Weights of a small transformer language model.
Size: 12 layers, width 256, 4 heads of 64, MLP 1024 tanh GELU, vocabulary 15185, 13.4M parameters.
Architecture: learned positions, biases, tied embeddings.
MLP neurons of a small language model. Each row is named by its layer, matrix (up: input weights) and neuron, and shows model dimensions 144-239. Each number is 128 + 32 x the weight over its row's rms, rounded and kept within 0 to 255. Numbers have three digits each.
A block is one neuron, or neurons of one layer that tend to fire together. After each block is what it responds to, as a language model described it from the Wikipedia text at the highest values.

L4.up83:133146068124145078141079105179103142101102166127106109087094154139192133158121188084107166140137159150125112138119130169126154087079116130091154076127165111092147149102142156140108087172126109147141165139161071149160097118117108136114081177109116185123145143087124231080158110095152166124
L4.up136:152105150157131112103164240090114144191154046103136104088094114132154172080088083161120130122139121104154138101160165137151179181094106221122170144124171109157104058130176124148116197124083157115147172118145107119165111190105116077110170084110153072115132091120154100136188108189135148118
L4.up396:197139118191094075164133130149134111133150122171128129156096144149090117154096152147182075103055176157152113156117126122148255123111147176129124103077114137081137160133088129167122160167092132139169136128061140069103175123116077084157109145132109120127159151174095106099154129081128114161
L4.up405:172169088149145155111163072094070112134097111117160157105097199149171108119122075162132123158118134128137142158190128078124167108144122151139117150136128180073140152101159128172142074143122087203109087106149117109143191168159083151123131128142122110179140146152101115068152058141178107128
L4.up450:146135144068154119122138110149139078063150159128128127089161186164132121114099086131164146135075180136125116125154122111110107117157123149170114132161128106099169198162120080136151134181082097159169084146140128067119182109136130086106085185111075097162098172166140113134116137181139166131
L4.up637:177108113145102117150117093094116101176126075109135137151138116200128123097054057084131124107118104064116151131204095122156103120062150128095082092125081111091126102149136140147158152157132143122108131183126125016133084091110114162113142153161164142118170098126154131134172036153160180160
L4.up927:156109098111135110122138136130153103159096105120126075126141123178096105151104123135128138103092166158144131113122116117167147090110153109157177132127132055161097145127085119142148175151073092115185145112138132137190178093156140121108122105147111116091111156210176093094143098133189133088
L4.up966:185109129123184109152131126108124089153134108085144184143107118124105141139049114160081130077132064099131174121168129108156134132131160125145174107162113145191091126123185145166138117163066159179181116046084142128111111107150134097125130140153161097185132162165117182069181117126129136064
Responds to: Mid-word p/c consonants. Word-piece tokens inside longer words, mostly a consonant like p or c (or ap, op, ep) after the opening piece, as in Apocaly-p-se, pal-p-able, pro-c-uring, M-ac-clesfield.

L9.up86:065127097115104115166118144102200091096170104116136121171110091123190104091135099130079126142113109088139085114186177081092139150125096162166096097174093130080133129205102139139160139146133136157184148122122152079124161158124146152149116109207182122113149104184108152162150090181109142140
L9.up185:102117158158084157110146119084169122089137123136129139151107112127173096158076160098101201150138056147118139147156150099116100107074097102069125097105126072142098144142113100139183179102117076130102128085168116132103120084109128186103103155063131146107134157129163146070118096143139119122
L9.up408:109098137149091123126076099139155147136148123110106177104165160065109171082158125165138075092107126146133136093146150093142100177122143101117091116100136122095123093021168091168058124129136151104119110151174172099085128179160135106141131166121101144140126099122152106181108083056113109181
L9.up468:126133140103139158117126141155131125090129151099161112142055132063150143138126154105167196117126150130121106083105162180135190230113089182101131121170080109138071163104164108208166120140100147125149112169181175111108126159156111111204156106106100108166139125121160125182144092111122157202
L9.up523:078101118148088155107074114175127100177127130145048137109136139181097194137134145179082103172140140108141122062168183117090154168168085166150082157133091123119119143165137159156170166138157114128130144135105139144116130135114152128108111069130154142112087084175127090146089150145097217172
L9.up602:148115133173078178176087139119158149120163083097173135082038130106143152130053097171143090116088135116137131096111197120099189181099091129096118121142158083126150149129143081120123137106125137177125129117116096105130115120166174120152098105124139149190100095123102098157085129113236090125
L9.up606:147146122158138137086072125158113120127176114156143166211103111119132156130140126104166099156116118133106121068100140150077152186161082177041105095151148113117153142156106134149102116112135134123113187123132107110161132157140099124107163085132121193134102141126183100155119106127159114139
L9.up879:099113163174132143120085073177188099102099115135094118091074099106113167064106119064180160211071060122112092122095161129129131170135122148143162149142047101129149104127089120194136154127082071108159093177145115079138130186128126153192115158085155111096093106158144159083144134140148116115
Responds to: Word-initial capital H. A bare H (less often h, M, m) split off as the first piece of a name or word, mostly after "of", commas, dashes or table pipes, e.g. Houston, Hanau, Huntly.

L3.up605:129122133162088089164114146109123111113185033172147118109106088118099106115104145158100166162071144116131060100168122116111089182118100111098105143134088135146116090075105188169158099145126151089103154153112160160147128143139108132151108186139122161169151080165083156147126098175067137088
Responds to: Incomplete word-start fragments. Short word-opening or mid-word fragments of words split into pieces, mostly foreign names but also common words, e.g. H(untly), gr(ammar), w(elfare), Men-uh-(in).

L3.up184:158146113116152068154121120126168146078134132037173155169093118052159103100129109111182148164119123100148127126079130172120078144093126122094130161162075150129092115168117137192150102157060145144126151003110149094117088027153189129146107163175106092127111132141144175080157162138169113124
Responds to: Transitive verb endings. Final piece of a transitive verb, or the word to, just before its object, such as expl-ores the, conf-irm this, evacu-ate Poland.

L9.up37:066111176149112110133199155094081104149090185111139118144110113106151172152136143112171154130134161151134112083141134091169135116128165156152124135173160125139128121154129142156087102182129084146125170128207150074191142138140115132149119167096136126148137111128180170115152037097078139111
L9.up89:121187159150120129153115140064145140108141168128163103089137161115106120130111129135124162135191088237127114125100126126120113128124081182185107114138112116113138148142138144053136133116106115141137167103090141087197109123115117118076175168177168101108086150187153119058144119086068119137
L9.up181:157097122143174120087156118161111132159065139084151099112174095136147119137176176106137108158093073158163099114147126114131163134181075104138102214196097098089172079121091128094097127125075180168075150086150161165178119080121166110154143172124165088084169110153178139068097120111110146088
L9.up249:083168188130120151145085116071092184163053147151123072076151119084117080124142147101111156109143136168133134163087059083157177163081105124186087113169156144075092082069153104091140125102172147099118116122125163090196185140137098160112132109145144150121148142140073172134126168119102160153
L9.up670:174159175136094147154154144081130084124126147103129102097091121168088096142073150152109103074156146087130189175116160103097145086124090156143130150141103190103075115125142105068136145084152092156106149032134147072157123115168125138132131112163173130155094122150117187136098107100107145180
L9.up725:167138147092090179174117188122168097132106184119169046141100121094074105164132123193146103060143079134119118140098171147087144116107089083168121160119133131145103118139144172034154085097086105156079096088091128145131129098106133062159099108122115155154129149199109172083131145104178165113
L9.up743:133152146083086110090090116098098117142096159141137100080135093156120167124145164087074146169190106071140124123109176106189136107110070110117090173185129103140140158102117175133200165129094135061049143156113155119128141173113122123109114127085144184100139112197139175111190093154145132154
L9.up758:110123126185141077134115168144127116165047139141141111129096060158129134140129098046132159138134082130096155122120097134133107143126097137081125179130085116156111061158121135089154096064162129185096120179148175102105108132115134132133154144150120129085158122182132153102111090145078092141
Responds to: Before a proper name. Words directly before an upcoming proper name or title, such as "named", "as", "lost to", "called", "with", "renamed", often in cast lists and match results.

L9.up22:157128133133117131137163115089148057128160101147183116099119115122161127094086142113156158120055049109166133167154121119143140099044144089111152095165129103177069131162105150148157123164134094161150143106097115086085165143075078102128129140150149125175148084189101115132101159079167176120
L9.up315:107154099123091086167121078085116188112128128093098132109136144177168171186153125118145120163048094135075058146165090172113131136103142113167099122079167151122109159136140151134189132141095148125126147161145146138100148146074133122142124083149152143165127110130092172113188120123178129109
L9.up345:171100114078156124162133120135114077134134123103131094104146126121110152186122119168170209098061083086178140087088159117167155138210042124123070135108129143190132111155124133169184129156102142142142130099176183097077154168097093128138130112153159060176104068166091186139142090114145179154
L9.up434:097175109117153153167133131135151099101151165124148118099081127172159169094111109097136152066115127121133122127114153168097180087073092140126157122105073200059087148091157129160181106125153141158141116157072084077085137133145096077148106140087093076129101102108166123109160067171141111148
L9.up876:141172101132128174107118116104117091149147105117088064116093153166065172175105168079150157157104043119224117198066104129202104085143151069143091147148174100118118166136169155106164103102137139140150112104130129129111125168127092166168144159129129096119142122090135139089108114116142154072
L9.up907:151159088098064161136190116119151180179122169151124110143143165122076149140104089155184137134151051150130142071121126101116186150141183137147097111146173127156122115149132139072122081054122138141136143172106131054099114107153161111154088125117122137172124155119145110079155110121150114181
L9.up918:121167143109127144134118073116136093154142117182135117106127131121150140126075216182138124089107112113176177112128110129112090108109131208173122117146133151173110203130103116162104122119159146163171151062093126156060119154143128136092160098130113082165136137178134125125155123141082090141
L9.up992:188154090139112150108084107142136145125110135116041098140172187160132169127146153118156103056130102168120111137178140189102114166126136140108080126148117144109121153150104148146192184096111182164115137122151097098126133104090155093128118156152121061122137156138107126060107142110154115083
Responds to: Word-initial P fragment. A lone P (less often C or R) opening a multi-piece word, mostly proper names after dashes, colons or commas, e.g. Pitchfork, Patti, Paducah.